From a checkpoint of a small transformer trained on Wikipedia.
Size: 18 layers, width 448, 7 heads of 64 (1 for keys and values), MLP 1792 SiLU, vocabulary 2048, 38.1M parameters.
Training: a variant of Adam for these matrices, 991M tokens, 15119 steps.
MLP neurons of a small language model. Each row is named by its layer, matrix (up: input weights) and neuron, and shows model dimensions 16-143. Each number is 500 + 50 x the weight over its row's rms, rounded and kept within 0 to 999. Numbers have three digits each.
After each neuron's rows is what it responds to, as a language model described it from the Wikipedia text at the highest values.

L10.up526:518477460499475433580484464494553462471474598459416499525471515517526449508466504533552537467454461516507488468534493558525627563457535500589533430398471572486436441511602553501491489506496531459434486460448540549449524518406532493485475662522585548491497566516533454475418524523486587542462498468553515489527558534462472483526518523480506427477458474679442487476427498534527516437432
Mid-word syllable fragments. Short vowel-consonant pieces inside words broken into several tokens, mostly names and place names, e.g. Lev(ittown), Call(ow)ay, Copenhag(en), Ang(el)es.

L12.up846:461516430540405499503458506460600461483573506534484443566544519587466491481545539455424398518541568501463556402542489451557496511566533498466444586489536542517455439580545538551481393514497488512543504507591495501579514465401556497525544502453511580535415517531484522491446506469589591485548530487527536378499509443457507421484467541593474535451513491565493560486557584576490458563473
Mid-word continuation fragments. Word-internal pieces completing a predictable word, especially the hyphen after Al/al in Arabic names (Al-Merrikh), plus h, g, und (amphibian, suggested, pundit); also table digits.

L12.up880:464580430577466478508410488551562501567592503493578536489538581499412535450545409499469498595436472499493484555435476458534407470432522523460504470572504530501504467527486519499606528558565488459466455624553495585529530485527447448456497554523493450595482510494548452514463485407457583514542522497525544499499549539435480528560591478512427481460379551547528518527544524501593476459456
Word fragments, table digits. Short opening or middle pieces of split words (Qing-sh-i, Kai-sh-ek, ch-all-enge, ex-plained) and single digits in Wikipedia table cells.

L9.up1175:373450493571417541547546459537487409553483498539520426487591514539583546495527428513490538543502597459453478583488502558450457521458454423435461518466554528462373566459513555558465509527553562514546533516497594480498436428479420413448525496439461488487519450450474504528545483480569526486492464453467469497488542533481386497491514467453458490501511444529483458517425500423474485545445
Non-ASCII byte fragments. Partial UTF-8 byte tokens of non-Latin or accented characters, mostly Chinese/Japanese names in parentheses, also Greek letters, diacritics (š, ć, ă), IPA.

L12.up294:485416386531454504553532438538505496538449491515575442481484522469527353499593508536559575588535525478569648452441545419461461513499594569491506568474550407581534454562502491479450485518485547577500442540605498489599539501475440454563562513471542509511515522470457460419562533519460507536554445416529435544570480468537522481565599569521404515376476486484618497475489450563532593482524
Line-end markup and word-pieces. Closing markup just before a line break, such as a table row's final | or a subheading's closing ===, and also mid-word pieces after a word's first piece, as in Le-yland, R-uffin, qu-ality.

L12.up499:557567459488515499594559461474461413468523554478507475498500477429470404463476457583395527500461492429543465589516494565550467496499475532502445509570537434454515463540445505485526503602487457500545523418537491523523443499451494477468570505611507469630530452432457545536532567450486467499444465474589548409409485470416453401527436510475475535470565551490605532609452537541493427566514
Mid-word name fragments. Short word pieces inside a longer word, mostly foreign proper names split into several tokens, as in Nar-es-uan, Anton-op-oulos, P-ap-ua.

L12.up468:534497355507472568497546566442531532431498527464480508537423456482561456554509534545526544618513525486562546516531512510409462533448436453592418576528531498488477463537458538550477375494537526430527451588578557445570514529473515497532499475584503428419469429528450520556416464493533597451558531483486529461569537452509493476486498523563442494512479470460447511474453502525514539593556
Empty table cells. Blank spaces between pipes in wiki tables such as election results or listings ("Informal votes | |"), plus scattered mid-word fragments like Se-at, Phanari-ot-es.

L10.up889:422510494496518509545577494536481521585564463610473446445507583560482447439529598489547590497452593548456549536478426471458480462429531441436559620467551579532517481506507565517567589569525448519512472452492450529491558582441559441430442467486494456536500460516544425470488554522509516488534440574559440482468560498465575504477528458486508590542598541550510430457490440489578529471481
Verb-ending completions. Final pieces that complete a split verb, often a past participle before a preposition, such as dissol-ved, clos-ed, produc-ed, provid-e, or an object pronoun like him or them.

L12.up761:486510546526476541584561525478462373438536540511464572465447509535479444508476449494475501511445377500524558555531477512467517435536557454528544543568553435427493421615473577538457500429476500595529412556557503537494530551490426464499432536530583550504469435475466582546534584529429544471494446480418501471576505557526477410541460502550434518447590453490554463518383575496452472438512
Word-completing subword pieces. Final or inner subword pieces that complete a common word split into fragments, often just before punctuation, as in bl|ood, whor|l, C|ard|inals, b|ed|s.

L12.up536:421602484530514472507470457627460430557560511454561479533477467537568527532489513489594613479545504531437513504512533456413487506515516546437513606474445542499452420488474605558525555511469475424433503499447463600510524466451470573439464531445538530584519468565488488573565522509404533455538555549497568589472438566515554521493488417356500571541482571511465364446528505451543474531411
Digits in table numbers. Single digits inside numbers, mostly table cells after a pipe (attendance, records, times, 5,000, 41–37); also word endings like removed, eliminated, steps before to/of/from.

L10.up1239:489490443484524457522511456584546469492525515577589521562494550462580511494439468468480466479516530381540574542493539553430471396589535505427461525422483589439474483500547564489419480590489577464583470604506500514519426464513506455497535494529524459516530530430465513453518595567445491434467493522501449494563514481487459444580507477547492480415483541459537513400543492400505402522511
Word starts and auxiliaries. The word-initial prefix con- (convince, concluded, converted), auxiliaries like has/had/began before a verb, and mid-word pieces of names in lists.

L12.up883:489497476560575526463454539574531549513513532527438465486507539478459440477518511465525459556479474454439519632538434491507619472509445544387462497489534475417570490479598559608523495451464462557539478531519500466521412447454456454481513542553456504560641490518525576554587561470540501447591452482515492561453486577407444512550465463425530459455510522517561542482465474464555538457407
Mid-word continuations, technical prose. Word pieces that complete or extend a word begun by the previous token, mostly in scientific text, e.g. c-y-cle, metabol-ism, dendri-tic; sometimes the function word after it, such as in or by.

L12.up1445:540570571506440541518563421502432471553438538432607440426464460511491542502471574513483597553458485448381586541404415479474532482428587500451456563456476521424506521577537491509535522442545486554430522498558463518516500555490511534526456490539525529514597488523415554492557551549585531530514582539464510389476423573432501502550512473491409616501566547498481479520499585502528472503498
Verb-object and mid-word pieces. Object pronouns or names after verbs like tells and asked (tells him, asked him), and mid-word pieces before a suffix (reli-ef, de-fin-ition).

L10.up917:367520502557506443536525482530469432425494503513563423501508432481524540457536490630545561492442480461449506453544439476407459448425405534535485564485459504542423484545534530548467526473512485519528440454525448499505461590554506575523522513636507534516588579563471505483531495530492513509597510505584507516507556522462596479528619469524447570535588506547559515472536528418539536476554
Digits in tables and statistics. Numeric digit tokens opening a number in tables, infoboxes and stat lists, often right after a cell bar, as in 2:39 or 3–1; it sometimes fires on word starts like k(illed).

L10.up1148:510584422437498450585542456526429512429525494456489458485393502528442440528531569453521524534532527493547577426563479464504614494502571536608530539454495530432459561494504482437427550572441471552632504536532476522512486467426498478439404495503424486495551475496571513527503476614465545500473486603488512543561511419527452463579509513493509419470556431515356484408421524517443535459469
Mid-name continuation pieces. The second word piece of a proper name, most strongly the hyphen in Arabic al-/Al- names (Al-Hilal, Bab al-Hawa), also Babyl-on, B-ill-board, Balt-al-imore.

L9.up1049:436522517561481430441483501533511513545523596557534469495475463565441566559400521516544599469480530489503498520564445551419520440533497476450556511404565572434445502474538506510555477565528463559601460538645556452515405509515484430571543466520481528428501449387498506477470585479453512554496423519395508427483484529551453526535482561391510512461523453513565485495544590479433383497444
Subject head before verb. Last token of a sentence subject, often plural or compound, just before its verb: wife (were), they (must), inhabitants (had); also word-piece fragments inside names like Al-Hilal, Cuenca.

L10.up897:419546428548417429516461558500508478466577500475512438490541498511540469568573526550462446549566466570533535518529510587477454522515497458469423577534543579500411495454450601480479415514541479497533557526502475547541503528570471470468465478534553456548518570439493470495466507561467534424551464502497467550522469482391445512536455523467498463428464546614495513581525561464559564623530
Romanized Asian name fragments. Mid-word pieces inside romanized Japanese and Chinese names and places, such as Mit-su-hiro, Qing-d-ao, Bei-j-ing, and Hig-ash-iiyayama.

L10.up556:507452430508441507544505530506488531499518532463518432526490471485522445485502477468498485439477465537517533490489525568557499527575355436479529482518426472538539479486506582465610377443453478563612488394435533455550549566485472496577453510537548397531567487478531520481422520520483516521508503388553504523434515516409475418537507447527506527474550531611493524483426520571512493422567
Mid-word fragments, directions. Word-internal subword pieces that complete a common word, especially compass terms such as nor-th, w-est-ern, West Ham, plus hy-per and fi-er-ce.

L10.up1172:462545531506533540489402489555487459475534608487444406522511494508447525519523461440430525488484564465477571430577551568535445498516445480498387526460553472522425482404556566559449556453529444550452574490532474492402481474404489492488399562539506454532619511431502436556564422471506519436554579511491530452467485504447517472557518442430431567479464538494457490502515459454481483432414
Incomplete-phrase continuation points. Tokens that leave a phrase or word unfinished: prepositions before a noun (consumption of, used as, occurs with), opening brackets, mid-word pieces (oxi-di-zed, inc-id-ents).

L10.up464:486447449484509407485413500607513548484611499466474494509420457543550487481503457529420526521560493351491475480530409596506618496380497480508466476537504475433486405479570515632528423469535501524498560523658463533452504534412504486526577507516535593528509434401545480512541433499527504514445543443573570466536498466522510454573578503547403450402511528465638542438481567498462507550507
Descriptive links, name fragments. Function words and word endings in physical or architectural descriptions (surrounded by, features a, elevated), plus mid-name pieces like ab in Cabezas, Shabaab.

L9.up1646:417485537542495567495574537514437523568455572486589417543505545555523417504520443526486472494574536426509526538487399511487467469520598587561496492470429501546446503552502443449526527441564540508476417524471474560462489530509447452517490547489517469556536505528452490487510657595572465453505562583478452391460482555533503516479429478501557534493500524516510519505438577554567510510429
Heading closers and mid-word pieces. Closing === or == markers ending Wikipedia section headings, such as ===Havana===, plus mid-word fragments of names and words, such as Di(Vincenzo), Sy(stems), con(di)tioning.

L9.up1723:505502452553485477468539503579435435534508540442515542567531463537454582538481485528523544473514564414570515512482502562520463470528495499473483447455495471492471499506592585423481590569528565458514513441498549591547530437461438540540436582623571434526471474534492529562498515518574499475503467519454506530396458464523508424528525484562505412533543493528513478579476539446511452468502
Early fragments of names. Word pieces at or near the start of multi-token proper nouns such as surnames, places and stadiums, e.g. Cr in Croft, Gl in Gladstone, Vill in Villalobos.

L10.up921:385491519560569438549533457517477468456511488548585556544508489502558513421563491594450572497522512488417530560519457493412457443489545552538573460511553548450493516444431493535476534493569548449540445491484486608564462579563527426485502512474508471516475550466486526475541473607432466467508587435522495513479481489462541484496459424510501425510540515594439447565466599545555388600511
Possessive apostrophe marks. Apostrophes closing a proper noun, mostly possessive (Edwards’ delivery, Cosima's, tribe’s), plus closing quotes, table asterisks and scattered word-final endings.

L12.up586:473427522495536502503542407483436466549483485568513536528500461518472484501510518456435430540470514497542514530551503450435577483569549428412455446436529515457523433499479548548569529513513365441491476509502622579449535483561538537462468593468544565476515457469487389447482533459524365580582483511569587527503548542468407400456444508494599503510397568563499519534588463504405470443496
Mid-word name fragments. Inner word-piece fragments of multi-token words, especially Slavic "-ov" in Russian names and places (Saratov, Ivanova), plus Austria, Florida, medieval.

L9.up430:502506476464461535586513493533536514663572565523534468486448622514536477596569548503522470549511550536426562483499493593527616385436528513487476422438471497477486388446510521567537502506530383527537425414462541550442503438432550459481439553615553566559603420458498554531530574431538507514493467506526490447505568535443512422595591519379468431514527437519515564440486586485520529561461
Noun-ending word pieces. Final piece of a multi-token noun that closes a noun phrase before a preposition or conjunction, e.g. commun-ity, comp-ound, wom-en, shr-ub.

L10.up1705:483393516492537487495439415549450476492452471459480405385554495519468489385411547534499500527508513410543507494529483515459576388547592530479526484497488508421534520538541596437428547571514505483451434468507498579451479413574497438584458612536534472496549473474436504513506519405605472549389393564517513486481547507459468505506503441465523481373499535454547540511547636496504405502522
Mid-word name fragments. Word-piece tokens inside a word already begun, mostly in proper names, acronyms and table entries, such as Sor-ap-ong, Bal-d-win, CS-F-2RB.

L12.up736:475506496525547568495512535570492464586509476458535561539452503491509457497517556471529464573479551494538473533573529525474524570473502544525527469523525580416491498514454509556521587458482509559517563472578506616387557465506521513517461510446638507492480454451460556560545460538489469521541532593593400471501472381465433500561479507442442463475458457596439397490545516516419440549452
Verb endings before "to". Final suffix pieces of split verbs (-ed, -ing) that are likely followed by to or toward, like head-ed, try-ing, mov-ed; more weakly, CJK byte pieces and apostrophes.